From a checkpoint of a small transformer trained on Wikipedia.
Training: 693M tokens, 10569 steps.
MLP neurons of a small language model. Each row is named by its layer, matrix (down: output weights) and neuron, and shows model dimensions 112-367. Each number is 128 + 32 x the weight over its row's rms, rounded and kept within 0 to 255. Numbers have three digits each.
Before each neuron's rows, "raises" lists the tokens whose logits its output raises most directly, leaving later layers aside.

raises: "ive", "ion", "ions", "ivity", "ibility"
L8.down1188:131156128121176130147187159176123138139081105120159189087106137125113071102134126077127149146133133179167187150148095122120072075076109180155111098118068093119143134057145137143099131131074094116148144107126091104164084106121125125120099174167120063137138149099176142145130161164063150132092115124144093128140144138053124119128156144090110100130109130124095069149113134121176073075109134088102088124078138115131186057182115183091093147175171133143163099143113090142082132148136187123062083108101109173186073146116128090111102163124119113163136129134107133146181124150121137139070157139083087136154150085127136146113090139153138098125101166116150139168103139101151118133134211136049108173197070130129099129127124118128218182109178136127118074115112132124101160147105101

raises: " her", " these", " its", " their", " our"
L8.down437:155179101094111122163128121167151108119089177121099121125136137160117143089170122157157101081101076139140161129103110138137104092154067092122144120103125110094121165217169136162157082129140167159109131064128113161147182141165113137140107079141129091151114117117200123145144146136110131090097137127105155123073118127115042097149109158166127054103099104129145139055080108152096173181102142136120179122064094083099135142092153094119105195156140140123142127171163151158146130134120181173105164098176148078181054135057109093091114079127107120137165173152110138132126113161103110099120170127076146168157154140133160130121164090170127087116084118127127098125133164087183139103101104127141029092100122091079140136140071143150098089113118202103141066147167144150148103161157134

raises: " to", " into", " towards", " west", " north"
L8.down125:107154149173151109096114126161112178113081129126105144145140178185181138159143131091133123170129081098175078113124121107143156156123137120161164150108149106213152144169203138088112134174121176092107129083102099103144163109175181122095112113076036121174121147128129177167142088180133170139132177067203121152146094146147154200124138094124148123156144185130134118134090170160131128138082227141102139125139131161133125122186119076143181214165150141140133147127149138103129109125129102134116098162111147159140122167108090160189151197200092077161168121133149133156127098144092085114113129152137098138202118181115134171095096082193120154070079122152197150085078122098091136137150144107161092128075134088143102147126149139136109130068110166095125111164127152174076136112125102

raises: "est", "st", " enough", "th", "er"
L8.down742:097072126115109095119150176125101127121119141093161112104155103125050110092121121085161083087119163094117180146118120137170118109150134166140102144059143141070000156082113169147118112100074098088149147099119141078105075083119117093203126134117155073167083135150127173116128165121084152119120100172101128173082143107134093091118151123135146178133122076162161148115119166104147118155121108140138074094152137081115139134081065085118169158123133079134173209135128114111125090123154087154112137158174121178075093113089083067178073135159105111071114171119145158143151159174134158112036112102154128129131123140037115106139119115142181076136127080138169108162102144112150138100130101154106146097160170106182132106146104179166108118106160215145111122149170104090118105111083162

raises: "|", "-", "\n", " |", "==="
L8.down30:134103085088141107114122085143118192162198115108111154134093129090116115140123098152082103169156125125140065130095136132169114087174117113100124184072104183109125117148158151115149083039102130094152110153137147080122129144167142081043091161104089118113147112132101126134152134076178131105105122043145083108108106175152105148116163091211139131146152139127125138091138146183084116083113177127127110108163112130067158147209132099127165072175123170127110122140138131097189199181159127162112112171106132134097129072164119133078097088115168135115107113167143074124136065114098196118148104135098139138147112133087124155172119191187114096131096113158146178159159105157147172180092153144135181096124103151135133144177103117126146149150155107099170103166045130143103086172137130

raises: "ment", "ion", "ress", "ance", "ence"
L5.down598:085119191077145153089136123185061146104134205110094141151113058123094128150123100179117073170143152117135082131134173120107131082174125105079104102110105172139198152181077176119058096123115123154201118155131152154114208109141128096149122151121073111155141160119173124138136114181172165121132154165140232131123159127165149114111127106146071128122126134104140130062180105103106133114164087124096145142137118081171130099082141142161106104155124129111143152145174120154115097135144117105127080179049134103087156100146140121148178143137132154099121118119107146098140131139101156073133125118159135212118161111139104151125111121118171100119133125120085154149181102165084082130121119150255138071167189114092105089119183125158114112153105118089098119084149121132121140124169125

raises: " while", ";", ".", " daughter", " although"
L4.down764:114167107145191129074116131158186148119095098119127148095122141131132159104117151104146090102146176110116003151145119105133128042157110151095187141129119146078172128171164099136094104174135150145117096095096144120120096138178192137114100157156071103172141120095158147192115119127142136153108071123113161160168202124125128126134139141149115106131135131231156119103096173130113139122114086115175140125159080124130053152158115112138072137075121169120098159145148074135113074134142055155098093164161147073107111153179126151186123131107061164162118107149163154174119164117119104105067198116055155163103097169085173092133111090151154139164150144160084118108135123146187125162174080150125126100156125148137154081145122135121093129091150062187130102170184102134072149081092131

raises: ").", " 1975)", "5)", "9)", "1)"
L8.down28:176121196142118108147204125101118184129153091114118124130101133130151102120134160120136072148180098089108071118095122168154143123134175135130082116084126147126159140113180096199089085160125070074137117105151123112131090136104120119102148050112175139136142086057098089081176078095135122092086174142107133084107129166124171122170184142074135119166062152126147168081128178098158048135141149148117133131060179103170126185142102159138192135104143149155124185136110122128101123083180169105208111165152075120074057167124088093104145178134172111152150148103151120109100184130110146154160105171119165154078112117123096139125112113134101122076137148133195133162138132144171119169174070153108170138170129085152061144119139083161134199103124138175148115125095085164119068163165172

raises: " weeks", " days", " times", " months", " previously"
L5.down225:154149112161098170106168137179129200143186139186178116076084144176075124108128109184067139130110182143173112130087132122140160168224134117135122157128149102114138127162144134121164140143113116160071129124113152181164146153118143141113133170103142185109153095169129164062129152165142129092113083108079104147174149188099129147125118108093150079125071124122165119218169129153177082139161129091137117142163087158121069044150156164130063118116182147115085112068122082148134112091111115091131136082152094131087117193170083118154107175162111157184132120163103146148100105182139081136096160154119142095054148146095096084139073141128127105101162193134106130053107100086097135103138158166149155122128107129152134129072114105082175204146136107104143138111080095090112080076114130

raises: " list", "x", " career", " class", " way"
L8.down344:171222149186136157126145146129074124157101073178125143168145137109104090122124116095184143074140058140137073134155161147103119134156152118179102123162147089166104132163157129130098116123113113159078172071141120101120159113052109180174101146100166119090139113108129113118144128123158150147153053122092115098094099086137103228128130162052187109154122103144144179127076133157129074099142099162159145079169119143124210123147131117146170105117146132112119178143112101134172103136173128153122130156128089170143120155122120128107121096081117118151154151114128125158158145060123168099149152126095142176107116188111122100119104104049190089132119090088129105101124123133127151141147057128126128181183104132131115138102164155155108099155089094107102132148140138083145117105107125

raises: " |", " ===", "cle", ")", ")."
L8.down482:098137128178183128083177174138141129190117119125155183153137127070119086133108154095138135131130137134165114178113149112086088112091166109156170105058111161090109155127148215154115115077078088143134113125105180146102097132122187115114093151173055147157104143125164107141143148157146142110104182130144130144116133141128131128188144067197066144110172105185170108116075109139082132082158088129173144128121084107077086149118081116120133155155058100124061105121100174169089131142087090213170143118110073148169069115159103128072049156137179145155147125122097100094119119141139084117177192124122131135140101091077126140149124075129102118117103159182127090121143183091152072181142105162175168065068137131170139071081154057120102120157149137104091120099127167109167049078146134

raises: "ure", "ion", "ment", "ions", "ress"
L5.down672:152173157107132167136157113120107192191120196055163118146074134130085133115129108144106152129125131141155086079142107085121142118148083132140055129171109129141136144146095171126114094175078137129119127160100133201123177143132133155133159166139118060115151155167086174181164139146161124145145082114128151088072170183146076224150203077163144130080167096093103134100128171151150065164159112117094133098124124098105175129153131116147176143168140186125115129193100109098131077121151116176153145177152132159108133098137121111116155148108149106118078169124169093154110094134130136147130111111105126174098108169146099108121118100131108172126186124104142102122180126096145130126106152110165079090123108094111073109137117131116149170137112121117101139131125130152078093090158121

raises: "org", " This", " Also", " From", "com"
L5.down1195:110143170133152104130122124104121126116083171167152161140141063192101065152111174101079123104101131113151114069175127135053128121114082104121113149144087118159055160094136126120137135079129192184177150103143125132109129097174150113116123100131116198189121117115178109135108083163104161035080168122091162104099081154155105094114101136138138181100092116036135132175124127091098114062155062134139146147098074160116129087149144158146152130111107149119120128116139238110151110111128151133081135113162109159134155112129140171161071125131161114150109091158117100098094150120113086120117148114100088113141134152160144118174140142112136099159132118088064124151188134110139124152146151137071096119129109117104172128102140160090103109071132126104110112120097135110155141170103144

raises: "able", "ation", "ment", "ability", "ion"
L5.down873:057138140121088168097116094126125170104094138135197133125153126154183122192167122119112140144112146124183123116078133073086111104125141167111121139112080040103189122105053072073097094127113158112132151130129127138178126139168165217157208178131105113119087179143093136079163129139158112150112144149069116182174049108125134180139121140156143096156119094117147151147136103160101102130127140109163143117127155123145118146111127141165174141197114120121073063125068143075178165128136072079104147094125148174134120157166126104104150078110139148184135132136129152108084098132138137109148068154120144140184114199123136122152137117129181147127096121092115141185152173056140097159157146079065092098131133145097144125166087094138135152113139094119097132106127075103071154124169172

raises: " it", " its", " other", " another", " others"
L8.down438:133110127164177130148142115100142120130104135123122122113112148166154168113107150136122137127135161176127165154173139088137104162148134118141177168152114118116165085098146152080137112133100169182114127130104110164133157150130094120135086131127135073176142078142170124149175216134088122176149100085178108112080146155093157114131137178136072140162083131179143112114108122085157147125117123160117130116121145121116172139103169136130142106134129170117112090126123206126126118125082165125148146043105141118181131120107192133017104099139188128045254088136139175099097134115136074173117105117183132123072154240115144140130182086159105112096153048190112089093171148146128095132153128133118129187104157159108173103140106150077171137041098122111187078106171125089150076099105161

raises: " into", " the", " and", " to", " Through"
L8.down200:086138154164150154125101099125115101183122137123181151127140175103130121104170171126177154133126066168112125110134097088143199114112146193177151099112066096164140163141098133061068180132128138174115129128093152128119094120180080149154097130102096176150090185155187169120112138152091128128107159064147071127102107149136177146121145112099115129165156090075138142144116082101137152148110050156162155103133125126078119132103097035148169156129186163103131165124097170151129138175154141118178118169127125155120142168072121151030104139154118163152177133185153119150114120066115112160132126108088138188145155099088149086132125106126125130132086101098122105164166076086155182176066106095149140149140133101140130109111171128164155112088126117144217086173107087139103153151126083

raises: " =", " him", "=", " UTC", " railway"
L4.down20:172134113126069109085161133154172156172153079161080117079163156152188160160140116108140140152132143102115155106086108151152178152124135116098137166059120138087178105062072115140065087166102125116177154120167139122130136139117141091158124138124120121088139170193099099104140149077135173099038106121136108086123116120140040081140081116162120108171093166148109128083135135103145113131181127157108116113108122149073164173199143091155081079140115135105091136124108151098089144116137130130137124128133090107098102089135129134217101129094112117167087129169090170110111032179125123065143154150118110110172114181075091133115146109094211129142189176141189097107132103105167112134100083091072135123124127121092098185126117093168093114115128207100075137111149153160186157147139146

raises: "ographic", "tic", "icular", "tor", "ward"
L3.down359:094109153151104063164087142175169137155113166129180117137181090112114143056105126114131123093134065112153082133089051115131134105126207114121148149168134139154152137180135156140080131116132099146132089148161133106104136086132153162090130117103084127185202099100115160131136069156068117116114160152097172103159123177133192113125132085137097167119102081107156118060101093105141135110141100149160176115109123124135139107114189159108150131084091141151175127107153127091126096122199100116110196125167113087097102145147100125173123126170159136091151145197100216141109132134194130135219087128087097107073158125118039120147119145124150123118065139144116147105159165103142130144207126137141118155149164169078192135092155084110137191147118132128091119095057141136202125107133136

raises: " |", ",", ".", "tri", ";"
L4.down682:132152085111147120084079137161144178084107121052105130156142140159086109122126148118069085112111229144111127127092093115135149083093165113067130196144133084041122093142165138100132120075118186174115125064093156135117113146161141160106144105117105139182097149141098153155104164140151108154165169072126165100087124128069170121148211114157126151172048112190111124156134132147096112126167084137135132139141146110119110138165102131074112103163147122158150150088150158117119108113118081055133088208144068079108110107148152121177146140139107153135179119119106119141063143124097108072122130148097144118107135110100157110123134063175131196105141108108141156101154158145137103136086170160097091105100086138129166072061174149124109131121138143182145146148156113090108138112110160

raises: "ibility", "ible", "RIAA", " chance", "enti"
L5.down172:094055190141092181125097110105142142119144160199161073102118078116164161151133108093136132161159092214130041189069157112108093148098110137145100089097117093130127143108157104130131039099217101115148145127114161159150133176177141162114112092206103079073096159164197083133088104130118153165100127112062146166128142116110115197132119137136123081170130138134174119091126125154193085060101063124129107149142122106060128095126107149118156161140188103079125097181129094087089127169225105114174173121108139125088127108131148127181123141086100141166116134128143105145116098047144108130129112136091109126165176084141092100083125160142143121107098181062158116129174198099114096090139153121099106123142148109118161114168162141155160129096116140051128108086136128197110147082148102

raises: "-", "\n", " (", " ", "|"
L8.down942:129144116028149147169093117219061161165118055153147150117113140146119098110113089124083066143215132128119097083116131124144111115129171108170171168134114121145149127150143131145151092103083108112120137117133098100122130162094099144120113145125170165100093129080167117157134130112132108102128180127071116160109110161109124081076172168171093116131133147122128124086113107140133157190154174143114143097073104149105186120142158105137180117122159123173111143101183194160129134125131164095061148180115095143134208167134173160033136034139142150080202083100099162113104149120101109160128082147092088091114148131181154116072092119128182159155154101107108143143122099160087205159119110104087143129115144158143141058125135128121103165094160068156144135155104122100046136121152167

raises: " there", " it", " they", " this", " she"
L8.down969:121128090172137142177118081096179122111128091119095141159183040205153146129148116072100096141146164115137113182112151168151090050166161138131161181106121135112142156125162192151131134161173142140126137149124141081189137167126176127099107123129112123147086114111188166171110159081115163109109121074205141186147100109121132125144105141160150109112091097106117064155079102137139088148136152145151188078060109115170101124115073135102093114122189082152129147112122161169093100130131118111147145159166141161187159135108162088121110137093129150118136115059133114127072084175141086123128081107145192133118151154174083066137089121174087121165107094076175135177177162138188104106137135120096146147171178132147130136103138134179143135110144135152097157156150113092103105080185160

raises: "org", " It", "\n", "com", " This"
L2.down264:171147124129092161093091089102157088104116158161132153136150080145130113150109195104107099123105108144098098069145144142120094128124129109172100153113135114120139115124089113133139108089117148166197183129143139115155106134130148094159158070104084091161139133131155128132090108155134074044093165164131119118111097109173091059068144138097136155136091114092139093193113172109097143073138155149121173079152139188139146107103164171155178126187164153115143124117157189136095140148125173115089106115135142142160150129143115148136151098100113130142121079158105089094091172095199124094138154132144091102173171142159100108167146158106139091137123165104138125090169152057142137196175131151126103124103131173089167101141111200165118140117125148092104125142054144123148121142062127

raises: "-", "\n", "|", " and", " among"
L8.down434:148121136092193071138087097158114171200060041168156158133135125128112133125123113129120089100184132137129086142117107175191142103139145131144189160139087137137116142209176119178179097134100157109190120087158165119132111185134136117115101141167104117165075111067116084164147126081116150101190176071054174096091154169127082133151107173126136133165148142131155077061082094127126085116124134121168154127162099154107108116122100092117132077139184131119157178131079132115150182085169090105089104104162160121107109136126152111068127096117112161128144048136100135133159103142065120179131092140061122111082096104110174125138112138167177102127126104115140135171154120125128121190085161112135139131066134134195180126149126176107120094177133102110173107192110128096056100124083128

raises: "ever", " same", " any", " reason", " each"
L5.down147:127153130133166175121079091061155121155106123187148183129107082181141128136124081163104094150148157099096118118073136153169136159199140101087048137133172111095098159147154142180186134148108176188075144178110102084092143067173104131163164117141103144128116112109157108136127147150109099040096133103105157126150129196119155170179148139122194102171084090122092137127101176116136126159132091138128105132117146094170188090160105084060138058080152148142098100113124122101135116130093097105135090107119118146156087145146133122060117109100091097152094192097137177185154105130117100154135145165117107137115107102187185153143087100164095100213165150109125164107140184156213083141165092131080113115174134169140148099180096146185156149077141150109099096133131091114105111129116153

raises: "==", "====", "===", " ==", "He"
L8.down665:142060151071111152147115126084106153058107149183113101100165138133171162101092126081096160134084053162133084079140125152105098106079100076096121099064135165173176100201088157206145132121134131130102089140116160157103168152130159163141178109190114086112159132080113115171169141129127132116125119141141118138017127131130086135130121099089123175098137151144075134043185070125132163162110129132099122157078136169120110160108145107099141113121149130125163054169143107126198140069146090106128098177127114136103184143133077135116111117097148184127165120147144115116134155063070152163090161117158131054146136135124143146094166127095139099162149149159161148129056183176163094082131179084182160182095128107118149171130129159105146093135132119150077154113145141180081119142150146

raises: "\n", "|", " one", " another", " a"
L8.down960:130192140146159125103101101170132105206091109138087044152149125150179160135108104115113126113131111133122103093103096122135119131099117121126121121075121120137121134100160118177149114096125176077141119145147196102116200084098091111135139132175107143137129125055153150152097157098065190135114108068164186126079146156185147177080079099080087153119128158130078150085130108119153097181129140112176100099128130169151123129126084122060117168129171139096136092130131136153156129105116142107123078148178094123148108103126213131053156110152160159146103133135127113073148120143129107116122120163043201025071076131129124125126102149146192108114183087137128118101099087134151114131151130119010167166161193106160136132119105189091164123144083131108203174165125157154081135044088101

raises: "\n", " ", "-", " 74", " 72"
L8.down49:149093136138169136120083170107187151140115109172079100151129049142121118105100129105121115108150177099100133117138109138148070105125179106225157151138118154171083173154169168158186147160128156067115111124085108120160145149109098142151071135094153138172092159103164130105122134154127139131165157100055108142058158157140155176160142167132129163117134150077104149096114123102104129127128142133142133126166154147157151156151123121136126117141158164136109144151167121118173138070123124063069119117184203144119076117107189077000143125133096180167091114129139170173163116119100094134160082063155118098108126123157107113145090103169098118118105112097119149143112153104079100122127119131030102127128156173180170081091095183131122133118135141120154135164095156114169095154116118

raises: ":", "ta", "zer", "'", "’"
L8.down175:132192187122130143165121123130113128129108136153172050106145150142100205123126074133193155108112148127148099088085137153120133078107091096149092112156142120130112119124157152108095132118091166181150100123132168136142167149146210099109169122153064087124179105133103105124139091135110174107162122118103092173125048104087172057092162151095169149113092134180110094081153104097137136131093192157149107157108122145138188057135123095160109122123141159183082101115161151078156121089141175112144103099125089135138140089146148088189079158172174144123177168100103088119077135145131097193109128089153169143114156169060150139126203157118185099115113112123123106117171093105117076196144095104133112091147168156111115133137145126113121153118087084160119078106164122157138086169089103

raises: "ning", "ding", "ner", "nar", "ns"
L8.down514:132101194158122077102196114132143096140141136154142129114080149132131125167080149174164159159167156110100134178143102107157055075135110102077197097143162111118147071138122120183116111163150125097098131131087132083119100121097149110152141093126081096155090105120164116153072103196076153140091149109099124130112205153148123102105166147107128082097195140095135067098096111165192064121132119170115154085167172147133122160056141176084136148117183099176187161110098117152154144160084131153096071167129132144116133116149071148215158173158107134125164147091097153147120112079139056065155134130090133108183103055154166176120147133193115109080146147063100130173076111098095100142150163149174170115149145079131100167162151085137141167187120159161119068099117119171113174133123144

raises: "'", "’", ",", " Sr", "ron"
L5.down287:154170054173113166099160179151167114113113160156193116108103099151063143090120137177141130115098138152100141073069128096161124175131084137134149127083130111126091114176105156100195068092133123178118129147170149134094108090137078136095147078152148099201076145137043081154101159092121140071124067136138065082144170110105199086118137127171128104119126093141143121118122156156092158117114165131152074106132078066099175149119095089130124117164095128151082175131122170124126099097131160076080178122176158110166086159116135159156129103134170131129173101076103188098167132135087098117143097154098117147136060096147140152067104110103081150094190151224099073085145131148142121208111051144125112117123164122089167137145124160142139118138165126151089134125150131131139105152162054

raises: " average", " length", " total", " maximum", " gross"
L8.down973:128109109154168132098054106118190152120065124201141087104100139158132084091127107141076120123172142124117062155052141070221148120172166096142117044166093127140161128120142097130152184099115138163130073172102139114191107104178083119112100184167157127082058157088135176138134130149104107097152143099127167164120145128114101149064165099152145112148125070118161090113092165127119125152164107090102120176164130150132205165196101093085124114110151128120146180145119106144112088141111166073151112071035121111150122106089174135144084067136153099161133158179118096152113148134113084167145144131116136146120093144144131163208193131140203148154096142159132132098085108103129116128124161134117130097124150122129155164152184137151104211098189126122095142160129123114072167124136147

raises: "\n", " Succeed", " information", " ", " n"
L3.down1278:107144163091126124104109159134219176192144097166128118144139100096126123156109100134146092072129109095078147116152138095141160121158136137105151110089172113100119111144089109099154154109139114110171130147137149146041139061093117154093070120167143141111126131115153097167060051148166109203116156096079079182072119125151123133120119109185084132191153145147170099101121082147068132128060034053098099110106118170131108080139101171093132119165126160134078165116169113156154088134094134089099111114141146133087141095175133107141170113067127094132131117076123120134094202080108103128111139081136093112150102139134117141115082124104106124091145144087115150112151140103089143144134092110145134138153148143181133201087089175141128120120071170112151102162092104172177061128131101

raises: "ns", "cia", "lene", " density", "ning"
L8.down906:118180200142124111131156126166160159144103149090143120123151134137119134121094176127152078120112159140122093093097106085132108131176142094148120167152052065134138118103110118170178061199107177192132113080099149140098129093114073106152105107079117125072175114115127162119105189127150124112147076152105116099156157129177126107127137165126091166127155094166116088104114161109121118131118132091118150141136147143087059140135153097076173137121093166174058110114139132126104108166101111108123146156098091152134119128127139102161217133101154116144076150156147116135142150042210127123094109105081095094210166094125097165135150123095080119054137166127156136168089192150106120120157149107123147174164180189132146091141120106101193119136169103105123056128100172186101083132182121

raises: "'", "’", " Can", " Want", "ever"
L8.down155:118188142189069112063152137135212112140110109126137136104121139120135148088154103127155165153076109107121124146146144180092133138143109128121168119100120175141119141090138172134086180132104111174098073038150152080137106079139109144098143145121169086151064136089085177153105115093150098160141111159100047138039135148068158112116048028133144093080128151086076117153191121125163112110171134149111086154127155092129118121107193139113106145158097170099083121128188155074101125080175163111048134147199100161154152088097113175111187111162086127109203109087096128141096165174134136154139149114106068098201165102127125152094107064165066123119075130166120060118097208176184167133164140144094069128078121086135098144112128137181188145128152086123149119148134131093136084113100083

raises: " ", "-", "S", " –", " —"
L8.down805:146127100178155143134103090148096102118138116188160111094178145142106116070134124140193085165119180190106093117084152090116135141121129102123094131030133120123176114088184126133144143143128153118147160119114098119139105137187119140145143072134044112157057159165066088153129192125109158113169179127143119158118109154089151173083140128127096153147120164136170103125172187188106147074109083166156141068088099068140163131150036121186151145146147097165144140148090212144120163069148126067087135139170208152176152124128149092078156122149117161102125144119116153113074091161090128142134096106157155147158106134150148141204071166139054164128125123102123085118157184149138213137089114113182139144123142123160183106132160098139117110144182132172165104181131123135163063119150108

raises: " |", "\n", ")", ".", "---|---|---|---|"
L8.down372:090117103143122112118168192212190133162119109128116137142204108131128091077100132113123088096103107116128112099124135133111141129157101176124169107084144120065086124150141170118111091095140087147121156125134105152104144160154171065096152090133183106164175087089153144116112133125089159122040163124160074142056129093086122117121085155122150168136120124208125147087104137138070122142147112185168113105130133167131157159108072114146134128130085117108088152141111184178142129156108121135153131105107136134118122086152084166052120113137144095133119059219149142076111142123138189142086089174102116152184113141101161098116103113168145098125177169075082155113167133080114093138153055148161102134097132109073129103121091130153117166114164089122154154145112114096110162130114106

raises: "'", "’", "east", " author", " Thistle"
L8.down835:135161136206150095109107162096130203146116149156096164105181091107137157099069135134069121133155119111168166093127116064116089138115148122121125100152184159086061174142131128167135136076186134110145135135152181076085118110144102132153110148086139095178145175086118166020085110116101167158133056102102124110090161127128156160186171105111133108083108148142104152137181108096149101132103154150100050146126061086143121101112108130133176141167128138112128177117096149123204120155098143139043181180165108150180145153126132155092098058131115087141102179103133147126158143196091117183122158131105134126162112154088138165137128083093174097160122072088132127170134154183171152182133110154156124145094133141084132148175160131157111184098107102094170195175097157153127146058082110

raises: "st", "rd", "er", "th", "ten"
L8.down43:106194145137105078122149070124119177146151174135122058148084119153089081124149145123102114129134092118097143107063140079111148135126104174093150175096051100088097101125090128154096167135089169134155182117087110099152126181138137126149095123081125117158106207146193189125092162091175184139141167129063131100066093095172121121156109186173127179111118162167143121093116139093089096134119122158089117108164162125101127103132091129076165157136117069146128115113111091117121103113161117081128107161132192175117148113117084140157069134142166112122104123179167168165119150153134172069093097149170144154094170126126209157098112141118119113114164149169126128115110111146095131115123113128111086118161134122135147154180088141120095146063164113150150100143138139084114120129154126

raises: "era", "ities", "ivity", "ity", "ion"
L8.down86:136105153074122157106113065195134103096163093107079203038122069136137070073076123085068154087145151155192121139128141111132087103202128119160161105080069124123076172160145110066093113108132108170172087121026157089093141119120217104158145115113153138166152123091143159165089125141112182123139195183084132151121129104107093139148144119107110127087137139172127172161107095064136093173156126095118160146147131116087092114154134091117130115145129111061083123123108113179133167183158086172101137182140102116097129111164091104154168133151154144119143107138072143156090158135115081128127097108134064190078136106123122092059152161142050114132132114149065150172096117092088145192127184124105118081155129113128194189045106124128187120130169132150119097107118173168088116094111120

raises: " they", " he", " she", " it", " there"
L4.down520:103155134136124194131103158151151126153102094105149144170152097147167147122146123146083086099121138103114159158172172164132128143145113221139135108158153116111117127043155131188116143085140137172125153142140093109102168111189195143141166040148064152146097196113180113163116148123079110152135152094127156104146148145170067182095149153137161100150053108165099130144172118088071048112122145121112140183061108094138091133134156152127120136101164134154070171083097102134137111103140106156119113110133143180143103113077124100156137128100123143092126189149128068169116143096125095107151117131140084063088160163130157097148145054106098091135165128095134131097149129120133125082164124113098124159154098170134124142114132125151172122087050157129060086125154143057119179228168139

raises: " called", " known", ":", " simply", "ally"
L8.down395:124131104155113121112125095112133207174097135177099111193139154144097140158105105120073072145079097096177131114138077106160135115125104120124133125162161191071134136134157090133069086146099135166148142160153100159136127128139097171121132157156189078117097108081103117156119093112120177070192170077111146135094092180183121103143122161105079098101107142125081096128057110131088102127122143124128166079088111107138151093118136205071128150131118144109156085130109144156144096134109139100127130129142167147180104143105163133142214099121157129105222125169127120127127109156123159121151109093169103175123105131117124165094114142137129094172110134134106086100196135132183151082108094180072089137147138127135131099110150195148104078137127125111156130173131126134098177137183161

raises: "off", "'", "hand", "ous", "’"
L8.down1088:120084148175083139188111104107159136139111132142155092137141117128136167090099120113140148096132131177104201159107147200122146101139137106136098081035101162135106137076199126153078120110084066107156139116169115182122108125116199168144153171139174100140125198096088010078144097139101106110056158094092107164124115144067144191105113176038135202138106255139172168169173084144144108078149134128116169111162110085099155167061129133117091090143183140124151109150160175116133146116184180130153142088113073135134182150128094107153156141104102137104134148129144092113139127148143142144108129069100129130171052088184165141107104126132099088146120128077158141121145149178131180130121099130114128104126157140046097162123176159143120129104122138060132109100135099118143134157072122

raises: "d", "ld", "dy", "mol", "meric"
L3.down1159:125135181070096108086142088118165137100175181147131172133085098052177138202135074139153147132119117107123113144113146137108149090159170167193172098146159127058133159166117136176107148113132179102077135151112129153080111108125108128207123103099173177115128123155139135190108108139067226086186071121095172185172193115103094134132135112099141032107138098173125196129137163083099164204162129144124159135130103140130106093123106151141143110107126187106107099119109138151108167154122169152154101206121136064152113142116103120098095177144190156127113151161105143105090094032171126077128140144183175127084141129062143129145112083109127103103110183165089133166156138133134168129133106174165093127119142152111125126159131109151138110113146185107116110159109080146151170119195082

raises: "’", "'", " was", " is", " chronology"
L8.down1228:141193122162108071088174167126141146072152110154158053108117082091058152122115107155126139150115127135135159102117145103172167174164147129108182130129113183120030148108163212103101117098114159113125118042156236168088120056146097113091180074125102131149117161097088100134166129135126046094132130088089078138129112143137099091141100156135122126122157140156074078117142129152145142092146103123059182151098100081131077079159172169121105096136126152099068153108198125124139072073118179095185117088191117174133093086160167159135165118178195109130145180121154107081117104094119108142160112147117102121104086114092073139156123119134119090121109121136120103139110104119097104129050084068144065154109168202145072136182130173148113142109157129089167135138080120151123104077161142

raises: "us", "na", "ia", "ov", "ym"
L5.down1115:138134131134138153101155114130164131081154184185160093097111113146101087070173093152092057050090139106139165181114128146148099138159134048098128106151103118134121167128137133102090137150104133065144093123139084092120156118082138189094144151151146150147187073115081135136167155187170125126088112115135113109115119141113139113102151095133138105148138143159142144113116154104148116098115143138102185111149105135103106123148170145181064138139107180170159182148096101131091142111079156188082123094115115097141032131163133109232114173072160032148088120073151126101146135118116104134191159096162108193150167097145135099090084081113188136127158090135137105109087139094126166092117130093156137145146158142157143087135157111148116105110108158141089135148117108099121124086053118

raises: "'", "\"", "\",", "’", "long"
L4.down948:145130087166049061117107142136209102105073175095168132129198135192120155122092097123144228147095064099115093089133121125148106119162117099157106138196169114101091096134152179124154052135131207179060126143104144131106116182171139178049130164116081160177147150131160123158153091118123067093161096147140118135129122139120139106142093103096197102103102118138142112128153145155137117092141186096134137124149122204123134120123140135125103145132204179134125098087160107065154156137089143090147089162169131164187073099128173130189132111147095073154104172140083164140099178163143135131178170058162140120202115171120110133105139164164150140140125109119135119148099150103176114150145174146092076129140138136092130076119146169154168117095158167144107140127104113111119134111142093